python train.py --norm_eps=1e-05 --bias="none" --tie_word_embeddings=false --init="orth" --beta2=0.98 --max_grad_norm=2.0 --final_lr_fraction=0.03 --max_seq_len=384
MLP neurons of a small language model. Each row is named by its layer, matrix (gate and up: input weights; down: output weights) and neuron, and shows model dimensions 341-511. Each number is 128 + 24 x the weight over its row's rms, rounded and kept within 0 to 255. Numbers have three digits each. A neuron's up and down rows have the sign that makes its largest values positive.
A block is one neuron, or neurons of one layer that tend to fire together. After each block is what it responds to, as a language model described it from the Wikipedia text at the highest values.

L2.gate92:139124129118152156145136127131161148157135141159141142122099105135084114138179105163116114114121122111140117106101115076120114126139123080100093134106156140122136081145103095142164146076145098148135124096140141128123119132119141126145120124144115118102151039081124119124115125116112107108135128075149170156142148127132152131110149123149096157137137154137095118169053184132086133147145116090148115143125170120089125141130133127107131157119162161150098150142113122083167130138158158105154115134083083157155091093126
L2.up92:128139131151139137167128118122143124142130111166160116132159142123124083126174132126113133116134145139151126118125112145137132155120151076150141141164134115137140130100105155090152143141126144106107141106114137137128099076123139136123126106164134135110126123163121170141155135158155129120088125092141122142108197089141116124084142157135069150153118113102148149115101143171112114157146092102110122143089173158115143135101113105120117140137152175143095129095117158125140129150146114141115155175109114127105127179095
L2.down92:124152144107139116100109156141146140136121134144149108109098110110124107127149131141127123107146089126120138109117162152136140114134125104102122144125142152128141136115126122097157084086110131136121149132110156111139122113157161120171149123095121118171133072100119118097120109141116085123081132118200202157124150131094104086134149151192140126160105117123105115160112132145135145138155117107149105144121161142098103132150132144105128169165109142124119126113104110108133147174143135106140127157126125154170105135090
L2.gate112:154170125101141133159174097162103112140162120138126118151147167153130110143186128112098091125155132138133153141131099120138130111147156091153132140135141149129120145086055146137141117147140136135121194124101127139098154155116144161112123138131151122121094064189122125150144123102102141129091096046123182107105178155095147122111137179134097130137102142100116154161101153158116145123147122111112118174109106143090125130080100164082113146147138131122115129105109133066119133118179066129135113143138150143109119120157
L2.up112:138167132142088161158128148157123128132102158134151096153101140136119110133118136123113138141170135130138095113143110132123128154132157091146133182098111129125096104141119144178147128135120127101115132117120117138136137104118110138141134124142144130105145070150140102158127077123119139128129126107106142093086149112099120136153106135122094120118083145077078150144090160156127137110144130129148101139138137142061124154122093085096121134130164074118114147141130109059124162145153145097090109100098093121141085142120
L2.down112:126138164124152124142105150161127096134159092161140139124132107129153124083122127133112124135109124135117148088102149135121158152151113092155097144159126100109119096098106162128120096120091180139113108083153160121165121131095152124103126114123141149103133108148087145180159088146134116131070153103142154119118147151121112125157129120144108158157099114097087111127076108154166145153168154110142091164145168139103098106137155128130132149150146161151093105130108125077128122173160141107091134197110135128141114134099
L2.gate300:132168160113141157141135171164101134085127114139102069089131132138130115108072101130147127123143124157123159114134160128150137149124194107146101151124143147118143137148121125147082077138162128130103139145160094159079136120146147138124126158144159154139139124132190114130107158133124129121122082115110134083151115134119106103155107122134102146129098137123121171136091135127118148100154160161113102161141105116110154162081146100102117120134116159146100158127106120135140122117179097044120164145125076088136097140127
L2.up300:125154126132140115111093105115140162154132141140123133127176105116141107144143146165092093142160147140136106112130075108130161124145188055123129171112140133151111120080118127135154112132129136139129116144112136104124114108105179124102093116171126134116077096161114129134100153125111092120111094120159132129125109122139153153134127168130104124110084157115123116114179138135150133090121152125132113143166150157109145146095128144132131134146116091115112133137145135129112143140109136149137077133101161180125120176130
L2.down300:121146105135144176147144104107163123143141126134114147142135134089126145116125135132170136130125112137119132162049170128154186119143148132149152141106135139131106137099107140153095080088150153112136144079128120104138084120156091144143122122161145153129138126125139154150143103126124147122102137104125153116135114091083110125073079158114134146149095109122138104140146132168147144092125152136123158152129133129094129152109169169124137076165122113157097106079126118087110126180106096139140080176117075171113116170117
L2.gate949:154130123085155158091146158152105155098130136120145136135128150122170152141107142149135148127121141141122140136131174152126133082096100171172167123166084122131117111130149123129131129120093140115089150123080105128139127091131148168134094134110094133108100150133095125133121158100094133096120081159118076118105143171107128132117096150133136102130073101159135120088121096118140156101114135118099139147117106160152152128146153145126139087164113136153143133129090140146112129122130118131165111118121138125125097180137
L2.up949:131129081118130167151160141144119135117128122128139115144147130114123134111162168166129105172091128125100104166136111118159140105129111114132149152088160146101139117129119109184113145079159141129122133158155156087152130149122139139144142139138144120110111121111076132097116126145146109088135131081116153142112150095166084121094186120133154115113105121156107134083136113138090100093118166086141149130140147111194112142134091108129088119115104139102081106128084168136090080091143176142135159127128134123140148132123
L2.down949:090122087090137143130148141136105124150092109119150160125120109094116121093146146123153142137112111129072125141144119131121101135139083132128110135092164128121104145113121090204153139143176109121139169159111151097130144189127134142106145151154132102125158126141131152148146156166107103130129151092108159106116165132136118121113182098136137105096094131148092125088145106138130109104146125124132129094121152104139122145163096125127122121149123159105082100088067153113102131143120185153134148094120139170115122093139
Responds to: Ordinal number words. Ordinal words and suffixes marking position in a sequence, usually after "the" or a possessive: fifth album, fourth title, 3rd, first round.

L3.gate455:154124112157115155118167155088137129146136109116125085125096127147148139157155140125108115130078113156138118093143136132124136142125156130140135178144120136121136125087111127161112050150091127092138131147122151146099164113122100130121157138167118120117153109094134152145109090096142102105117132147142114122137165148103124109116139155133124143085098123109101133141160113144125117069110125114125119143122134153100110111157095143138146138157146096110138133091151111143186122122115101107142105142133106095105090107097
L3.up455:133149122123140131138135130150118112129132107116116136167150171136139109149151115168149154132137159150114189076140139137139131143129095137111150105173170107109116160092118136097154111126090142176107146119137150152115133158132124126125122133137109131113085118085151138190101105123150094158104119119158110125158055123136111110131130132114118114121151129105138104121157111091151112135130142126113135126108106178140115114120137130107150131119136116128129161113155145107148150167077098130139156119116132176160140150111
L3.down455:147157156106141130141131143121121122085125102096142135115151156133175122159189149149109088170144134124143194102111122150119122134092132111147130149172075158104154157132119136145111086084089158151140151135120186119122108136149151109127134138131115112100129112122170116160107161091179106172099142166175142134159093116137107108153147157167134145128117154115120125089142115109137136158115121126115153112114088139089144130127116117129160142134122070173108122116117118122146130165066103105125159125126143172121110111088
L3.gate480:167158119152146114131132116165130134091136155174092131103142094151183122076107133112136098150092143142124136111123156104140127114095099142118131135135097147108145164115150085109080141146127116153142093155142099124113194152107133174102147161098123082126132120083158099101106125107130109133118091111157120138123117154116152093116130144150140116124123113092148132171087095128164115127162127116121111144111110160091117131125145101097121104155144108140158101101117142145126156074107117094128112161135165161138133138157
L3.up480:130142133121139106165101112121111053138120146122126172107134134138155099097153137128129139138100134147120148100094115146121097153063129137178125145187138122135127154127149108100146114102148104169128118145100109147140114134126122090129159104092129118143144145120167112121134141121163150131142119172121123129144137109126131091140154161123100122110147123130153096138073154080135105107156095123112098108117129144130111087093120116129116119162111172124132118148180116143141132161142115094144100129155178144111149123135
L3.down480:093150179102157096140087116164116099122138120113167134117124126104158122131107114146060147087145123124160147108116126107106148158103138103110119131122140150135119158159125108145151153141131094121125133139101154139106128112145094100130118104146132131076111126128173111150146151090143103122113144129117136122159129140136138101132119189144111092138170153103157147109087131131117109156105123118143092128145129083145122140105123117142155123125129097114132131160107134098142094188127143132142122198122106133110152089101
L3.gate638:170122101112144093149133129142136129132148146161130110122172171085138108123119139128150156156088112135130150104120111093104146125130129103117095132159126094117112118106123131124141092142112117153142111156119096145103132147111119116091181188131157125114152120165158116124129149127138130132099076083099131114136129132138128124134129109119125091137124092150158156115139126131129085153127104142126117158185130170133109101148121107147117158156143098161178112103129169139143158104177141102124107117156149176159140118158
L3.up638:129117099123122125131129126160136083108141120163115136102170155108117100090149112107146133127113159173118136079136123112116114139130140093056113141122157092175138155108099127098149106130121103136115112140143140146130129109132078097098164120110127106097189138116180110104103122141153133119101106129110135119143125117125145122176145119107129122132108128139172148137102133139129094169101083143142096126144118167119116136128127115159118145169103139150146107104161134141142142130147133084129110128159136162105084077154
L3.down638:073103165134141158140100136115138091136121096121103123107120091101140122134094139078166120134118137075154112132142102108122147123129138092073117137111133101173139146139162129141140159145147123129127140143112178094147157126117096118109174104135181072056079161120119095100130131140116126106074126135133133149127107137122116101168100108109127173104123143101123132111100124133137129144127097102180081106133147118148119112093146135139156128143131115104117129142145111099108142175125178127154135154150110102141129114130
L3.gate865:171125123143151098129153115140075137133147117121099117143156165128124142133152136140168120118087141160132159094113141189128138127148143122157136131131134088152127174112173138116141135114092127141109121134115105133133149088138123118135106143094129121103127123151154095112111122099163140131090110106136132110154122146142142100122139126129155118179095121112118133141139110098139106123099091156113096101144077172123116093153122142120085112146125122140178123151157142117134166085148090105102130140115172139128133103140
L3.up865:119099057152090126137134163148127102125132088102111113123131127107140154143137098097156160086132166149105104139182128111111130149153143109109126148120166115125132149150146100128166112120150151138110127134122128114122126130133139130129145170140118097096157092124140102119142096133135117137120092081114131149130118093173103117147138170105109044139066092128129103091120127167081127122151129049147107132143138138161176104123136104089105129166133106135121128101105137129100171124133114118211103105124126106115136133138
L3.down865:178134087111132128110121121128153074122133156088148162111118151157147114127147093117151111122142144143132107132166149084156139131155136126155141144089154135118122125145134124101150071148129147126153089141174099136115098126128119105103167125126153139106153121083146131127124105135123136115131135130139104134133150124135067136123163168133122140105074131105152086149115128183135105127164131119136149159162158105143171099125127129123151156127163139160109088130119130150120132158138117158166148154094151149092094126103
Responds to: Sports score and table separators. Dashes and slashes between numbers in sports scores, seasons and career lists (3–1, 2011–12, Astra Giurgiu /), plus other words in league tables.

L5.gate697:133142054149138125158141162167152160109109157108103067158111137144122110094115161119167145157119124122136130127139140154119155156185130142159126130172145108163110130136147117106162145135174151094140122101123131136134103120136120149122167124154120104136165094144131157136098174146119110109118120134133155142115146132172120105121088119134128154099179126134144148122151120097094116109111092147145115133163120132112123124117113164154100147081106116130147160137141123120151156116128146095134122135146088122127112095141
L5.up697:121096109183129141157122103135122126140140087147126191130094104154109071137084169147100114144127124112132110106128106123134167133161125095075115113150171146113149139128158082094142148157150157160149150123132117154170148122128155140138135162106089125121127133106122146103158128123148135150115185139145148107132143106119138151128107114110153134128109142092076149105118083115119114089139082112094149118145174110146133142085144143130117117172090139117117133121175118090137112135142114117118114138159139164155133133154
L5.down697:159119119146128146139124123099103089145133090094140111109079125151129127132142137111117120155138113107148136138104109149129141098189117132118126148164123140125095129097058175087164152130108132168145100148127104134114126112126146111150154109098114101096136131147100162094152120087159150146100128104086115110160118162107112116174111107072124126137123166122167119114157163119109170136089129156107139126133106140084149129116142132128131131133134058102122128166141144110139136120166114145072083162125105185095150132133
Responds to: Sports competition terms. Mostly sports words and table cells, such as tournament, Midfielder, Cricket, final, and dashes in win–loss records; also scattered nouns like reader, bird, and She or He starting biography sentences.

L3.gate34:168118131124110169138141177120098107117104136123115113108153130083177146147164146124125102117172150196124123090157194135109132103085102157151166109085123120122164113089123154154165159130128127121131105120145126098099149119131160151141121165130124097096114131113163070109149118113136131150138120128126143092155142174124115069142135125141139140128100155165111151132111144123096105130140170132105089107128082117142097113155117117143085066187140122160166092139103112157118130103108084078102117170152134134135128148165
L3.up34:126154093072062160116075153135147155171135146090127120104147139098156131122134140156136127107125151151144146128159129111135137142088138148116085104128139081119067164167115085109092161151131107147130133146145080145130129106132182113146131126146095107137149155141136139137129093150145102133156106120160107126110128069142113107131153145144112144150112110140134115112106099132160108153138118151129099115077073132098120146143117122144155138169121115139125101137100112156142134149119132138139141098153130162124114142124
L3.down34:081148114102128104114068141125133150132132111125123156138099120127124133088112132198174165094114128117134108126145078138137158131135136107110117108154108113091112199139114106112130075148100062196136127116106080118130123136255156129153129080141094128105144123128095131142108130154129122150151097116145121132113154112147106119112157117132088147112115141136133112096116098116119139141154104159180111138096103132115102095127090142119137125185116115103116139148108079130157112137096159142128166118124107167114148128132
L3.gate44:131111123133113153144100121143173132121137143086143096146117105104135151119136117146099104111095152140162114122138135102094118121100161100185119140136152121088106126110140138156127148158112112142127112146136128163089116087105155122141109120116118085131125098142098123128135133133127135140164161139121077192168134124161112118117108141125137150115114091139158118178089147119111119122145143154129070121144135162109167106163115109137164165159099105125138105174143132171180127128111119093131116107130144121111169147134
L3.up44:168139098101144128109177129124151129144125109136118114043177139173141114134108115134125153133113138141116164113176135135154135111126137125131114124142119154155086107155072111075124140090170137096147126151115082117113096138110166196104119170117135110141116154116124148149100134130112146121150159120139119120070166189086109127113138113125142140112086090123128194148145095125130145176151108149116122177117131141131116180122142149120102109124150155139131107162143140149110147126080129108143083142116124126089101116148
L3.down44:087147125110100145139132139136166144127094125085129105087124115124146148142146099111101127127077100154155114129125128108114159142091150113135136164103133147094100131117112107119137082171132115146119121157141131147115126129199143162133141148110124101123143107145129125135142106169118124102183136104156129158164134165176113122137103122120092151117085093140165160137111107150106139079168132147128102140151111138103115120108107140141134190147137164098156116179118097136155122135104110105154122121148099166088156138121
L3.gate221:152166120149114152107161130102122132121122112109173120122119090143126075086159148099124101133120126144148107109125128104123177135139125124109116123135154074137133117190112138125132144108110140098111136121121143102141114126118120144118135135144162109131139150153124132122120197105108109073142120139163117125128115148163119152137107128128159081156129099122115165150110089125155133187128153138108118120125163133133151113140174135109098104117163133150145102135127142159146137158159125087119107124132134150120147134144
L3.up221:126208134152129185125101144079099110120096143137134084100099151107106113107107149131146167087121110115121134155117148116123102105143088130142164120120102108118132128137112118128130138137144101116138165128123128138127095158116096066146115116144097099144154086112116120127117140127184107112105148146122149142127128123145106126132139152149111164126158167121100127124104127143099156096096167159122087151134114137087174148113112112118143145138124136143132104147156088132151115149122144102113068132158115106095125114128
L3.down221:132252098148114127114113107092119089090106135139136087112129147126128118116136107149138158149128107134126130140130189100128121141128122121116149116137127116118141133143112166135130166132163120123160123090108147136133127146076109072076144164168081095110138076122119121124111098114146114107100170164122158138140156133142103134121127145147119140091147167119125126128143126138101129097114153127090115174141113170129161155152121125129161125114123154132110132127129092110140129129112123149156089130143124147082138142108
L3.gate935:132105099138120174167148092117141122158132140111153135085101116132114114106105084109102132131156149096197122114110096072135152099139134118134065153156114108124093122141135154138136134144111141123157115145131113157127124097132169108148162149123146123122122135088129180107174150157093136130144105110154107149088149116145118122117119146145083118124139136133121134192082116088084147161155124152107065128158113132109193107136108111104121129134149097145146092183143110132182126132168106124116146119119133139137106124145
L3.up935:149120102099136155144154102145172161164136159115149151104128107125139129111125078093095118136109127111136139091127115140123144138152171139138095140121142130127083127119085088107177133150137119095176150110135130161099125138135160139134167163138101114139100149112133156183126147145124115133117162114135109111106172125167115175119133142158112126156118126121121135173127132076085135142148080128107111092112143113094146116128112120079085143095153126118151086138119152128136152127142119125151158108114129115149111158141
L3.down935:066109099114110163164115136147128144146113157110157126106107099133146136175115071101112157167123128132137118111125100102120136137101158137135119138091125115113097129114111127132147148144155113137134102136150081168120142110240170162144132122114126137138086131113134136114140094255122116132142122104157131146108127136126133127124135123160078141122095123132163151149129131112094136125210103135121119144134105134111118135119101145094144131104128124141147092140129127142129144111133145136125154110134125132153119146147
Responds to: Wiki section headings. Opening == or === heading markers at the start of a new Wikipedia section after a blank line, such as ==See also, ==Season statistics, ===2000 census.

L2.gate22:129078111110138155122161152083112122154146152116122140139132090132135066154190114121106132109166172135119107110159158134159150112111130152099134147138154120125123141160114130093132126174153118109133123090116100108130124074135175164126137146129110050077155135123149141097137125140094123130168114182121094149097162162136131106177140167121161128134121138174150175108107099140128126128150094116102104113123132130153167079162172122118130115168096119114165158153115156105120101143125160144128162147132109142164143116159
L2.up22:140156100110124183156119140158135150153123131139131121107152097147161111167123128128099128100100160122137100130125112111169129126061145122137111145136126130116114143118058094103121190130122118108137129122107150170116133153153176113129163132121102105124115160141141172075143113123140104135131141136116122142139128122128105122139156130101114084149105133145134148119150088110108115143154117187128130108128106136158113118138117141127154137164117096134106106146143156132141134118148156103132148108166123111143133148124
L2.down22:067167095114125169133144149113138128160106133098166151097109096163131134141110115130140182097121140125133071110121104113123149163101130138133117144109132117124110182158097131118122123139139086168119112136132069159105095095255183129137113105162129124068111164131091133120123130222121112145135134122121107104116127141128137109117141138138089132094099141151138107147078143124101134113192111141164136111119083144135143107138128137131142097145152147103159138145095119141134154138132151136118135115127119141138125134132
L2.gate324:160092098128112148128101131117143133118125130114142103116099105129136137122168127105137125135133125097149149150133149144096173142155179149123088108112139116155150120140108122125114148113116140101165126156110114143146120102124140107104109128171108074109127123169104133124121129151100135119132076140114118132135132131135074081096156121133145131147121132130094145140107102145126134157132123163161102086106141164079166102153094149104092118132148115167132121153156134156121094128179089090148093106153122148119100128130
L2.up324:124124143128102156121156111155151146115127174060128160128159138158135106144134075152109129168126118122137147119123121142150117132125096149082179122146117129098135133114104112083162117162152157140174170131150121134165153112124161171137109135113160140142092176099134149124104137137103130123122167131122106124117117147138127125110059115100120152123127126142097134155139152147074135121168161124118096146121153153141172153172111160101124094118128152110124139137151114136157144125069141147096143116135142078111139132110
L2.down324:087138157121103158141161143144159143136129126077134123116130115159111116158122104141124108122125131129135123107090147143093117127138142154097164132126135119128130108123086119121144082154142130128161127159162073149159118110219155146151113118124154139138076172106123148137108126240087136138147148097104148153110096152151133135107080164123110128107132146132119127148134157115056115155195121124113090114136118158134163124167113156138120114118131148124141128139148096148147149156079154139146151115151156117138136132136
L2.gate795:150138094137104169185077080147151136167127142050133170115136154130145131106141076124159158136114169137121126079123117102126134155167175172141128121119126098128113134129070122136179132136114093065151138141159114143116162139136157136148117179126147114125126145122135168125139119132099134137148107120148112120130145133194132146128097166136150147173142135130115156152124167090064149177146120185141105146110106098089102116136138146139112134078162129117132100138162132102153171128122148113138150096152099110096113102150
L2.up795:129070119104172115107152165139152160105149134124156113163113084126126085125141161121112131156056152129138155113136164119124105130084132169144064088123145134147117139128138101121097133164139144151134104125101097121126161142132160088164115130095083113123121158117138126114138148141122108152124130125119101143108124130104100102116132135144167142156102150141112123111100057135135120162120116125146135145146122140143181136138129111138134092186139106148118112137131175152101086131123073153108158119137133137167148138132
L2.down795:087144109144116158167090143173149132166130103072154151108094136160135149154128100117132166145103124140142112103169134126108133136163158138145128110120145118115098129105109120126131117144137078155142112149144065127106085111236182160152114133095148119082122159101112128103119095211111097112142110105138110146112119147106092138111107145147089154087085118119113109153131150129085156123207132145149140141108096114117152137108125147133131123150165137127136136149126131132135152131113154123121153112154100153142138125134
L2.gate886:133109106111135189111120154137114153142104175087109106120146117143128097122158132116119129100097134106146123116092130100114150131140123159150155098122107100146098158119087138121160095140101111131146122135121087119137142118144190122141120159090111111126150137133192111119178113138125165143141123164145105101144120161118103110156096121154115118145123157124164161150103102109103166148157131171118124128089109162107132097154145133140151147142145105097095043129157121158152133140097127142144143094152110159106114143129
L2.up886:132111101143087159125138131133177123149127134107135154151129114110175107165112113139121161134141152120144108071166153200130158136131148176128091176097126115122126143116142109111123196138120125102127133097131139102106126150148153101162114152148092103121102128092121127116133143133142098140120127144127083132101174120105083111148116145109148151138115114148100092132120053119091148141143111145134149123153076111115151155162126097117126084132158107140150105144101146164135154086141116105084149120128112073156175099136
L2.down886:088144098135128151130084126147150140153118128081136127122121113153158127144128104146146146154120118135148104094145141114139162159129154132132127136123129104118112173109146112136120137154132090137156115124150061128119134081255181160147096118133126118101121134116117113138123087211121104123157121115142088152095119116114126120123107144136088146107098152133145138156118121135095150120200124144160153130133084122108159120129131138111137137160148128118154116153114108153141156110128123111102174095157123129131111122137
Responds to: Wiki section-heading markers. Opening ==, === or ==== markup after a blank line that starts a Wikipedia section title, as in ==History==, ===Game 4===, ====Past conferences====; weakly also some first-sentence words like is or poet.

L5.gate631:125133115090166099136132167172143153162157125121090144145114199093120179151141110099122113130098081133127127104118093118119129103153102132157143132130161098120140126164159127108124147115131127133145212106164127105114101063123114110112129169132112147152108127102146119117134147160150165114132179159148114111139112120123136149114126130140141110129143115099132175145128108147100121111108109141125146152155118099144170109148087145138119123104119106118102105120071170103130119109141151145149086145158131091142139137155
L5.up631:110164134123147130122124122123138182123140100158119098151064145127139167132071140131069139170124156116129161099107129110121124108142113157138126128088123112157095146111081118144128145123133120118173176112123133138119096104131095074103159140124144172160129117142118137120122139113116147102164136123135142168159118145105135137124130114146128145177114121116110149111138123139155148137105104105143081134147122101129174122096049128121120153081122091145140122109100103114114097128133119172081119130142134134147143146106
L5.down631:135162139129136120119121152095123152153125112118144124135127154125189175107126113109158127095097139121142101147141126116147140107110108122123168115136112118115094121134111161143118165072149141124170112156125075160103085148093133102150104104128147129142157127122158144082169147168169111139123109146099117152135144157145108075142145134149138170096104111119158113153150113129131108106139141135136125104131129079129166151126122106135147154103124124139135091089156116150124135124160117129147147149129140165124138102118
Responds to: Wikipedia section-heading opener. Mainly the opening == of a new section heading after a paragraph break, e.g. == Species ==, ==Burials==; weaker on possessive 's and name fragments.